From a checkpoint of a small transformer trained on Wikipedia: width 384.
MLP neurons of a small language model. Each row is named by its layer, matrix (gate and up: input weights) and neuron, and shows model dimensions 128-255. Each number is 128 + 32 x the weight over its row's rms, rounded and kept within 0 to 255. Numbers have three digits each. A neuron's up and down rows have the sign that makes its largest values positive.
A block is one neuron, or neurons of one layer that tend to fire together. After each block is what it responds to, as a language model described it from the Wikipedia text at the highest values.

L7.gate24:134113124131152131098121146102115131153100150166051139068068145161050161133131125129058151145123138152153107126162126129123069137148086105091142081114129121096095127056153145143110121124151134131112142091094115109157108116126053118117125148181134146180128162117138099118090148143118103154127140099138063084129145168070122189125099079124113136093102088123154164117139115148146160160094
L7.up24:153088126125116164116110210137144123142152120130159158148178099107185118126112127118127144146159092121150131136169168185138078222102130130139171157170101142093068110150153095155148159142185091119084098130099110157135152058084129117046109142129157122118122155136168149134129106076094139159181122147112094163118144211168115156051113120099110152202141179067119102127143113119171107138120
L7.gate51:174127158154099110131149156120158127130161106152151207084112167076150172119133132122127067090160126172134133124170159093126125098122117095152148099168077108185144095168165104092071058125121161123090173129160104168120106136116095119101092129101111097121100056124122095156097151115120099156155093155163116143174107127127054140105170122067070143123083070194078187144116141119091086151118
L7.up51:100186143109100124062096124161117133110141074134168150147129129188170097085072159187131093126145189092195127135094127140119099089108089118137187094116135186203111159138113115095130144121135121101102129155119133134140111041082014144181202150113127178110135116173089092105136090112131128105148126162160141101106101167127110113115169101098194105119060157116112151122140110117134115164135
L7.gate515:076111137135171113192138085144149131157177071179039098093129135175144080101052133138119111173101135130132141102160152088162165113105140135109145130092142108098141144171091108088079117116116202141121176127150087124184108120070124168120118154120163165107135088145151117130149183090095186152133085120135141114105203123187127133162114072054130195078147125164122183167132128129127132138151
L7.up515:125195160118083172160100155143118126126126078112142133121097156142112139076161116079092097093090153144127100116139181125136138095104122125172108103097132097152102114128074143193075138118096101155108116143129110121134117161184123152169151148129183125074109138035094083108123164132174107118112176153109133120164115134071143171116134071085127154130117136137079177128136105079190137132094
L7.gate665:106161111161171119117114063139089105244207107124105150098091120158217081136127121132128108171123110149168051109185195145099115103113111102098142104161158086134116089165102084115105109107142066166166150111146098124185182131133060168175139103112179148189132139074115146144164099097146132128150128116114111122176156121100151148086178086110115131141107159086095162132143175111155191216145
L7.up665:183139189141113148172089114137121153125168137148095113190123131159145094120101149119132117123167140113141128161155087154160044169061139157153153096140127158177152139083154191152139122114178154132127063141105111111148140107098111122160151129130111116144073108101119143175100098134110140166207144183159136173137147168201170112100079170180100160164116177113107143196096134106099164103108
Description: Sports stats table tokens. Tokens inside sports results tables, match lists and stat sections, especially column pipes and mid-word pieces of competition or club names, such as H'N'L, Scott'ish' Challenge Cup, Bl'ack'pool.

L4.gate611:106139116146103105118145132113091115147100070090092127097136155153163147142148120126107114188111110068143134142137108170122082125152107152118127100088194129110101108129092098137158089128137133139137162169200133147205149142078127108084094150176092185161127070124124119124143094143088130131138098138144149149073152149082102161135157095095148134150128139117190122140117136153146076098123
L4.up611:158129089133111200142151167115106161131150147107186124099142131122153036150100181108166117155106141144162142172094119096091100087110082124108034122087164105106134084161131124129139168122081150098090086101098119095124114116146172089168153091112139104127129137138176139141150165058160138158132105121122164155116129114128200138118109121102128080109181116114120153159091111147092150137094
L4.gate624:122099079132099111117146167140095141189120144137142174155092064080052139153116151125113119098187128127141104065114185212072178081111182168071169107145096050089089123155130160068093165106074013155129121133117105161175103119124094131097104076152123073106106137161115150128125138141104074132169198149132063049058121120136084102098166083101129147195131146071111098150116115116107155068065
L4.up624:126121101082089108114147119117150115135107123111150203167081087089122144083124159138110130137115167137147158119085144093119087161217181133120063131118106176124102148160140148153115190149126098149165168174144112131164222107192095099103109158120155162116153144161122129148151147155136138099137170117126131110134171153086095085113112124135108156131124121129175077093185130129182123094140
L4.gate739:110134146110108139139122087083157120152138134112110152098107110115128121183114103104154174139141128104095118103108074094076111082137082170117174101099094147179109063129161181081090115142153038139135158162084136143155154089135133150194177088176072190107169207105184084166113090105104128092143202044093102096162107161091062074117105134114141171152109102145133137077086074140096122206121
L4.up739:095189141175070162099098091118189151075106148103128085159155132134153108167127161108104151163067148114139082161092108118125118153146134131121078124123129152122106157101098087098096168172154147158154121112148102157127057101137150199101165157076110107078132098096164097119183151135115137109118103136145107098189124127108099112175132091143138194193093155077163136189132149129175116168135
L4.gate836:153194145145160101110136124184140097173130125140131081091126097169059102133123132123137093164133161177147129097127167135128080135165111138111083102062107118188114106170078142096082136101190060127063107072103077135176163183111122120195087144105150101109185143136118122129119136169058129128144091107107076151129115093189152092122149111138158143114113144171147111172080151147169106124163
L4.up836:075106140149074101102082126088099142177119147079113092111161150111130143148150142108228105146127048146148137110151149162135174133064174153147151149119150077117134132175096129124137106125115131149068152095164154111145098115159154099087127142143209072188099075151181111202105060163109164141120157159066106150154113083105225178134108109141115103093132105153160162161167115133161136102162
Description: Stats table separators. Column separators (| or ;) in sports statistics tables, mostly right after a 0 or another small number; weaker on quantity words like half, average, two.

L7.gate61:102150093125099158170143127131132090190146139143130124129145158138168150120150140128041118152115158169125124150110133124137165103149092177143111068092146132148113115204130169122147136133139113076132114098090145086140138094118139106144111088109154115113145125126106139119052132124127107180116078088132126081094136104121131139111187091134116171113098126178107083185092096067101133067200
L7.up61:142127168189114147118109133126158074130142108152165127099138161064152140147161126119062122135154212078165149126198079148119130118086118097146116117178118139133185072122148133134121094127063100086129094151142115085145131110063105142148098202190096119095132084161097121075127134112084117176127190112114126054168106115136088139176106158126137104136094105097155092100156110145150160177126
L7.gate408:132116128124157142145082120146103111108147113147129121138145211148147130159211160146136164120137177116119137081129161073137123057107174154141170133076146110203167121170135097118131158128081171123047057126104104139131145156122149086112130086168094166173212100138105135147104082113135162124094114149153168159147154132130090081079153138106122102142074141138154191179177162145123170155151
L7.up408:140077150123077128124160135138085142132145140118160123123130118179103176114115106145164101126116201127140151112163124187120169124079173138158155156117140116114119146114140078162142126114150103130128071162125126162144084072138139146149167150159064105167155131114080106095122163092132117110058123116117130195095113144104107083134154129140136114175139165146156221171120125164146171140188
L7.gate537:071145124109119188080113090113162115142099174146143147125145086173077114126099118134178124076093094202130065127116190098144099119115112132119233105135077155129145136166142100119082089129143141099125074131148129135126091156105127105183202131148109150137156129170151111088113124099069101117127202057114151128119095125189179104133081152103153119136167133141098144140120138128078119104117
L7.up537:108144131106096113103155099150081080166182157173110117158130185185142127110123200130112100151104138114159106122080146150139141065148155134169150132120098168133111183170125062104143061149180093133128114115167140091144120141087157098118134150142132075191128117082159124157062096111117086102104142201091202119158096098097146145116091113075113127173112116142169140146142149103154079172153
L7.gate797:105119138125196095100095143111123161155163079102119144114144132115130101177101102163141172104161166095099101130134095180182142072159099124122106072117118126121157136078108082188098153176100130128071222133115152145122111100169070150175127133159171120088128170082109145132121148064104154072128145114116122083164119192146164096114164129088091121138099160122114090141081114105178042132129
L7.up797:091156113090089128146129177152174164105130166170195134130135139169168164071103112125041121118117111160136152151110164166076140145149166113130080119143132146164173131114131142129149130159144092128135104123137219120145144116154135117146147191068148170120194150103112137135050128131135105093102104096073105103176143119134140164081097176093174160132093149158120098097134176108063112122135
Description: Field and heading names. Words ending a label or header in Wikipedia infoboxes, tables and section titles, usually before a colon, pipe or ==, e.g. Spouse, Built, statistics.

L3.gate35:090152114203169110166129100102137102161114098180147120150089117150163135150110131087107125092092204071145115090083105130081148165109081113119130121140101206095143148113040115118123165109102126189131150077100136170163132090090114129111152148178103131100117142161127148112131147151032119112144085095155092169159132136102106096120153164138074132067085134072107008105117118090105133185149
L3.up35:117162229135112191146105102122102132131124142169141101117127117145155119160127122151124164148105094122181134139152153127136092040129124072155077160118203143116137111168189115179168091131069117116069083139104111071120092126127069163141137130062092126113169157105114104126142073140191150095109088109173135115142188109111176099126144088069172112162135061135108100075133093181120139160163
Description: Decimal points in numbers. Decimal points between digits in tables of statistics, times and measurements (40.90, 1:38.94, 3.62), plus scattered mid-word pieces such as ear in Shakespeare.

L4.gate279:191118167143125060156126145110122105176122136139176132083123144111128149168140155104167095093152139177090101061104142115085194107082138167126129155129089201179152116162095083136120095141112036100102134101134169140175107140122099107108124137162184092144168151155128148145071045128126077169132126149140172053101097122097150130143100172160091143102156169149126113105112148160131100152125
L4.up279:144117140212147146099176131180102183134161139184146105141080149135179098092145164096166131115095118179121148160115189077115158158133184117114140118100170106147134112146127154093075105068110099139158163151079144103115100122157128127128095087118145155159097082091084143108103173107137185152130059106129110167114148087117082126099127145142106124090150169147106163135184110105152100102196
L4.gate285:155178088104115120106106194082151119121108109176160115116145140134071095149156067151178149116142131158130110162139126114085124093057152104067107157181143122140159107186120087095111139157098077165074151137154120160125185125199063155154149096144180111152175123181166109109150108086137158141166170105087158091138118127126133122071130139160127179083053198139143083113118098107130118160151
L4.up285:066174114168204110100163132065088084188043146164117113164133181091127144100099145110130168164084138120177153065124105147098122181172142094116105148059212138102156101150136107191078168124077089166139182138114116154131095138158104067136148125147110124184177064111151105137110122137088058158083114169083084156122195118103163112127096134069163154130156109146106183138138201116135103145136
L4.gate860:132139137169123171114153121154108122122170143178174154136146141149067073111123172100199154071141171121108114093094206116145062127071107141093097129175160101131119096100157180176113117108150083108086150117092106116140184081143125150117190166142137124153123126193172096192080096140122125101105140112156159084115161113108160104127143121110128111136111178121128100141121143133116098103165
L4.up860:077087034076144107216100113121095137137110093040148121122138082144114090164076073161144142119126116128151181105137139169086095105171132151163158139171142117136133120215163131098153088178106126155171136157153171144139113120111145100102153151126176120106144111099048177091132156088092170092184135129083137128079094140099080148192135124101098137104121143105181149167144122179180162107154
L4.gate970:082134098118154110145107147141120175196096127159155129134146128111092098148127167094125108141107171133144097135104145194084115134173196160126119123097105146142163187128086066112128142155117074135141102118132076160139176150097169112068101160182168115149104095163150125173084113135073109145095105111128123160072122125085160137198129142140128149120146106082113141153133097157114127114093
L4.up970:131105113144113133157134101125097151150145118136107182170101157130084161184193139156105234164122161111105124131123162128130161186120139144174143147131136082143116091121113111030133140124142075148126142115123137057146086180133090073142131106062178119157185144124134083184123175113090125153159115137120146122149123125132150131146134099158098131143165155159153119144128128040088131191171
Description: Infobox field-name endings. Final token of a field name in bulleted infobox lists right before a colon, such as Platform-s, Starring, Species, Spouses, Status; also word pieces in table cells.

L4.gate61:142126139145228149188177132141143150135098092133162122117155156083126116146145105105115110169084200138143173112115137115087105080143121121101127142176158149138154145170194119102192135146122116135175116078194121184162163130107141092116123197124162149100067119149089151097143100101141084189117105140114166138185096143152166140163188125088160127143158096145155093155163170084094060148158
L4.up61:137098148156159155153112152074146112111099136127114147108093128099121200125206132119106133086085110140124141145092112118106069181166124109103168157151171157136129133163120158126078127125108142129185125112139152132165120111139171125108138081143163085129087107138204106184058120141177096111148098188133105179095117158129101121164146152140123064092145118150128132175162168160167097146133
L4.gate320:109118177095124125145136098130088110118131163198141113086098127155159237108102131181121115126116120147149149134121096088199106104159139131090093170141151115140166121131117110157133127169082079194032142157108213184208096109120101085137144154131109140120186097099143143079176077078178100172133158094162088108074166175065089070087146105063132096173152126191182133103142153132125091160125
L4.up320:140094125160096057125127125125152064077163116168180113127177189136118103135133145078107148076172153135178088080086086208092100142088151118148104098136146134135135074181189179095088153115120060139093094152094055149122205111176158177166099123111118092148139210120187101131134113141070121100125133111111125140126089141120141170116084156158131170105082132104118061138109084076128106082145
L4.gate421:123119138129127076174095136070104126148134079156159120093114132191047107133192168115154079062151112136064066148084119109118116148124122116153128137141083146169133165100146103144148181123162078137121146096148112148134187128113082082090117146140114133090108126108139114140168104143073108151140105087185123116076187079144014143076145157113150155139137114112091168145136151111122114096174
L4.up421:065143104102094093106090096108155158089051145139133116116157154115138117176119148172126130119134125145130089215103109089126092154176081191101179098102110148114153125084112129109084145127126089135113154114131154119128147125108171174098115097139111100126115106070145173164164139124108091155128098147165144085164180087138082120093064148148219088140155152174092122154125141109118134107132
L4.gate508:141140098147151151161146108110135147177105118148110119080115170125117145104085118087127108117139136109142099180163076133079117137166131060124116111125161168098115136136157074090161116150184120149091150114135084143155057124121080134107111079152167139141189155082113110115101108155079076154142073131112134123104131147220151091148081152085159124067160142150128118151102139114086184120189
L4.up508:176116100115104139138114093085147153084121118094234118070134110125095080138110096130126168168116157148142163157132139167172140134167109094097114113103132140132172152163101079202123129097158109142132076166080125201123153090157078177130085102161152121129117099099133108079152118118161119128185162131179133167158093126216181053138128148128104185110151118152098130175113101148126137145123
Description: Mid-number digit fragments. Inner digits, often 0 after 0, within long IDs, ISBNs, catalog numbers and table values, e.g. ENSMUSG0000…, 10,000,000; also mid-word pieces such as Cyprus, sustenance.

L3.gate213:089148133101128120148176160177112132155129109098142126075203201155159103171108138129167090114164071192111151173117069183109114122112090140121072106160151087091125137094145145117113153165148118100114094208181109093122104145091136133199163148109147082038153188115159133155146120128087159115133121100145106098202167100140115117169143144160122186162104145152102163175099146127111093102127
L3.up213:100077127166113178172118176053132117141124131177179134151124130145109165147178190114119094174102147174049074147138116176118151058134106099101165156147154161158170096132119156081102169123141135127096146149129106160119116143086073105149056165093094119090099091156214106128159128102107147132137157156143103176177120151090129201160123166122111153126142086117119155192137151129161044111137
Description: Separators before numbers. Table pipes, semicolons, colons and decimal points right before a numeric value in stats lists and tables (Batting average: .211; "0 |"), plus time nouns after number words ("three years", "one month").

L3.gate267:167149068132141095091104192123141147148164128177082176185091154109139159113110131151174100044163125105096063149084177118151127135116155138103167204204112126152159115101131146105109157100147136104157146093067078127171197093097122153133144138139142074122164140137124142185027075169101064108157142141110109167161105136113143152096150163138126166180090169104116072179080161116094079088144
L3.up267:103089143113166105122155120144081124143113163162198077112164189168082151085120156118069096152116087088107128086116162143140112102170164111098073113139141102111053144151180081151169136112143098111153142140144122146136060152090101095170137146191134092140111150042105174077127115090117130181125140131062210130093125081135131154157102127116208125094186145163120147141114089138156099125167
Description: Infobox field-name endings. Final token of a field label just before its colon in infobox-style lists (Order, Place of birth, Average depth); weaker on slashes, U.S. periods, Nationality.

L4.gate137:132116143120158118100151153056124120141163112114120129144123109077065194138175148134149109116146098087102109127126151166080177100081168144090077168130108146102184129135122113093154159126124095131213125153133124163135162134148076157162131120069117172146118124129112099154096121146087107169131183122140122164193106161072087132088170184166143157043080141138106099160068164150138115113194
L4.up137:207045084083112176092124055102141148173117112143135096147123146160063146153140134063105128088082147113116133094126144119103135122140167086086136113106114116139060153117154107101106103131145155123099174135143144117139123118150121107142101113111146087154170129098114173117091102096075152094135146103148072114109103113090121161116144118159105136091090075186133148170133132104106087083127
L4.gate338:116164050104167121120099156088129080116150134108151131133125163190117128160045086164094179157071144056124142129178165150082113102080102137140167150137130129147121135142119135124148127146204139091100160143168120130187174113076061122112086108091151166122108148139139181104107129099120124112128104141178195140146189102126151105158139140133107126135103178150166126163164200110089125090131
L4.up338:168128089104044183099086110078113178124124162135126088104145060104125088133140155142123127108202140125121155143092094167140108173096132173169149168116126105112066134068106115137138133109120185108114190132100120190127132114102127101074125130167154139141119154160133119189152173137130177127148179112135181159075146102100105096190116153073140091174064163152202133107115130190125163118095
L4.gate551:103153092150122117126095092106118076128121086160071151091130105144104155111104155080175152134100167116144105132122099128159193135042127164047147191132150141137171060182126168102089149076132127138120117144118137183171091092125099138136123209157167095083085158133151117200102148124130111090176151065160164129124166097123112137127143145119092169118137117129109112165189139107129160128106
L4.up551:126072085088116162155083099075145137128196139101154134186160110123131069146143121182150133148152114123142112135076120125146090102095101141173085161112151126080091170120142144097147162123135161076147156144107071174145147124147150147117182195083101153116189086166130113158132093114124122100156093147151106191114094165146120092163147138152145138160079063114142112163092179119064131110106
L4.gate676:166098135146166173082140150138111063142121070078058080062138139168137103154118111103128167092078173120187134133106108133109160134165102148078127130132153097090135109091144189098126159153117085163160142136159118064192165116137105219100118206154108118109145116095116175118088133122108126086182110156149134143142203152158117144147211118153176128107143121132118150136133215112102138114232
L4.up676:173080133138131101179064146114134142091170122112138142111081188056200095115153110158142132126196146182107119137048134070121140177107129141127178106137113112098171096167067090132101148173072143074161104176160120125075087194097139114110107137113163135120083106106106101145120097112126124123169168085162086126115130175145167197107096150135176152134071131098083117118141128135146077101155
Description: Heading closing markers. Closing =, ==, or === marks ending Wikipedia article titles and section headings, as in = Rowd =, ==History==, ===Theatre===; weaker on "of"/"is".

L7.gate614:099149151183138124150152108124138133167134099067113073070168104143151107201117134106131111138094146080121163085148129098090175125185113135092099112113170135139169111158151176145145103136127113117080080128149106135139183150142129115090118162169169130101119073188152104144106117135159129100157125147137134164101112179058097125142134147084071144132134149132099146068090189144149112175158
L7.up614:087087135122139125153133135122123066148122101159123138096095177140130067160171191135036157165119155145146117110126150131143122139124099090089122110114121137139121138155115117133148034090090129102164174132131092172050159146111127185150166113221115101112126186064079118095089155184158174149113125118106123121174116096117153147075116152181061100160160107172053047126146078104103102151093
L7.gate736:115127149099095136173112162149148095151174065127068148141083188160110085075129164166158124143117087104089149095134113088141190098166092129139164165114106079143121131153150123078085117154077135080116093120121095143203155148090096157099152096065153133107133098116158169124104150220088153094130165133120154132172139102057126138128131162162121109106110113228138078149137168133095115187167
L7.up736:108080154120106135096095113137161147133127158171135113120099149137155070136157118130175115129129142124135115099142151136097096103095190115087135131107094137113179138124162131177097177151102169169167061129062183109171122136086080104144105165086109088125132126028040101104097101122154128126124121155099156146110204106141068148100130096147097080169121176136136124140176173155156124118141
L7.gate762:079168054138157073155080155101054157151178113167136118103109170150175152122133140138165094111084167126108119167139108108127158123165136130149139139154071174139108140104120090144079150102116142109127192155140104100187172134061099148143140128103092169135102067140146136120144086142123193187073133098117110124126128142107091130134177139102191161055114101182119096081132114127122131160149
L7.up762:130147122140120063143140165106098080101152133091044119104140153058099096120156149149138091085152074152155099082132123093169089169137095082189134156086132129213140121185064197100095151104142131149105125140187097086152103130066121132151073100114126126083096115021190085171158118115139131105133138120113153145146103178153160131141172163123113134123152099096173129133126118123154123112099
L7.gate804:125115144158160122088176194154111090113134080159113171126085141124090103117137124154092116103152138118136116068140141098105105146145172122103142137117060143124149180053154147146099163155136117146106130159089100150161149134113181162108143111056130170116139125103140110126073132157110110165105155159087110114150152158159116191123143097101156139160122107127161129145132147122178101117099
L7.up804:132095111121079076145096064117148123137183126148128135149157129188176150104169137106122118117089082122108155041151163116172165120148044132111150147147106206144087131125174073153117128114122167105081093119163128179182158123123161146085147109159089166123116154081126142122120157093142069155142145168115107109163113189148135122085151095111167131165117118161125112143156169180113062150142
Description: Digits inside model codes. Single digits continuing an alphanumeric designation or number, such as engine, vehicle and route codes (V6, B5TL, HH-53, D6) and years (2021, 1909); occasionally "debut" after senior or first-class.

L7.gate89:148095088144127204136119135203073121167151131149143117148143154161117142154092163121110137119126124098121138110122191076098160166156040130115153095084062123166087120167115112100150220171139144126107096155148150168126123089080122185137143112199131116120125144117136131157024088175095079134107172158178151094136133159079105198144140139148146149083153109158110109098091157148181111143073
L7.up89:134124098142092073099127111136128135150170152140148192116155116147142095131154166169100181153158107143143089120156095155133126135078139149178148114141137161155152145163141140127137143131102122159098154159146130171116171110143185174093147132112115168221126168059113144156152133154089093130100094095231062150172134097083107093077186200132071072121116146146149114134151150169121148095143
L7.gate134:131149177126125186174106198087149189204161160144189139096145168179124132147067181058124114132109174170111123139063166116107122101090170084121118153085143104115151172107114152143146136100121048092081135118113135121126144098097174126175124109098076095143082103066102127128149086178142127104114155099098133093136134123142175116134174193170160143142121106128085117122115153134196157062133
L7.up134:113151099152145122133100204086135132128202196148140144169181146154151113107105144088190134127098090137143081101138141078131141084094147115107127160126107058158157163122193163130094179126151140099093128135139104165150172118104120117195102119152125107123125134161142175101107135118089072152081086104112128131183165109104181170125128169147168128150123124116097166170112152153184146161170
L7.gate906:204161089107152112099121134192133103141149091150107142121147154156084101154081110083110081123094139111118087154132102123123092105125113091127093143124146125132095102136126152137094136069155100170095142130174170128149139124138089141148161137095128070132057151104195140102115161129084168135157105150151120150141136143120120145083111135107125105103130035150151105165163112101122086120124
L7.up906:173153133173139126070179168151139131124088106200174087183114183130139098157130114137111156103144169106108138190090174090102165118066146115114093150100053163134109130148115086132136172103130113147089182145127101156145128111143214146128087161159113094168151159151138110084114190158122142134097147161167104094102149110141123125152175134154099091184079139095090142178153140129135125172135
L7.gate980:203142113153088120153130111199104078091127085141101114154157142140127097158086149095077115160154175134069159147100139161069119154090127153112130127119158123115125119124194172131155085114120120106112117124123096188149149071130118180075133161115112157125096143105141094079118126155144082126146102126172127118157132137070153147124160111084138148073117146082152131127086139112061119132157
L7.up980:061138157074122166172120096097106130121124102123098200060142096138115190057150092145120159098121083125151066115133169146114130135182087131145167055130084175162145102123135124131144165147109091152077059076175166177140112112111150132150164137072137124165082123134121161110146140131139104115116150108157140067071112073099111146129103135192158115103183095171079093076081123088140123122135
Description: Table and stat separators. Column separators and colons right after the first label in Wikipedia tables and infoboxes, such as after Team, UniProt, AllMusic, or Win–loss record.

L3.gate970:083151146120169067148108070185131053126094094142165153097087163177173189171143135118130103083092082096112105117121098109087118110056111105172182156089132161091131110169116122118070137128151187150108124129141175099169096133108114185155134091081171137171097090112134128129186108141104164131138133124126150126118153183164151116129193105102112121135095146187113139149121165125158061153176
L3.up970:173140100144114160144166114122118170124093105163139125130114160098117149205143164144088148090116112140103104112094105141130105140154165106168141045066155190135141096108165094112127177151170183085132145134119153106167188158176154112120139152139136159133042118104187189168112120111157154124140099117130111105146120188136150132112128067130108062101141150173100108127111121156202082103156
Description: Number continuation pieces. Digit fragments just after a separator inside numbers, such as 168.3 in coordinates, 12:30 in times and 4,544 in tables; more weakly, mid-word pieces after short prefixes, such as St-rip, L-ion, tr-act-ors.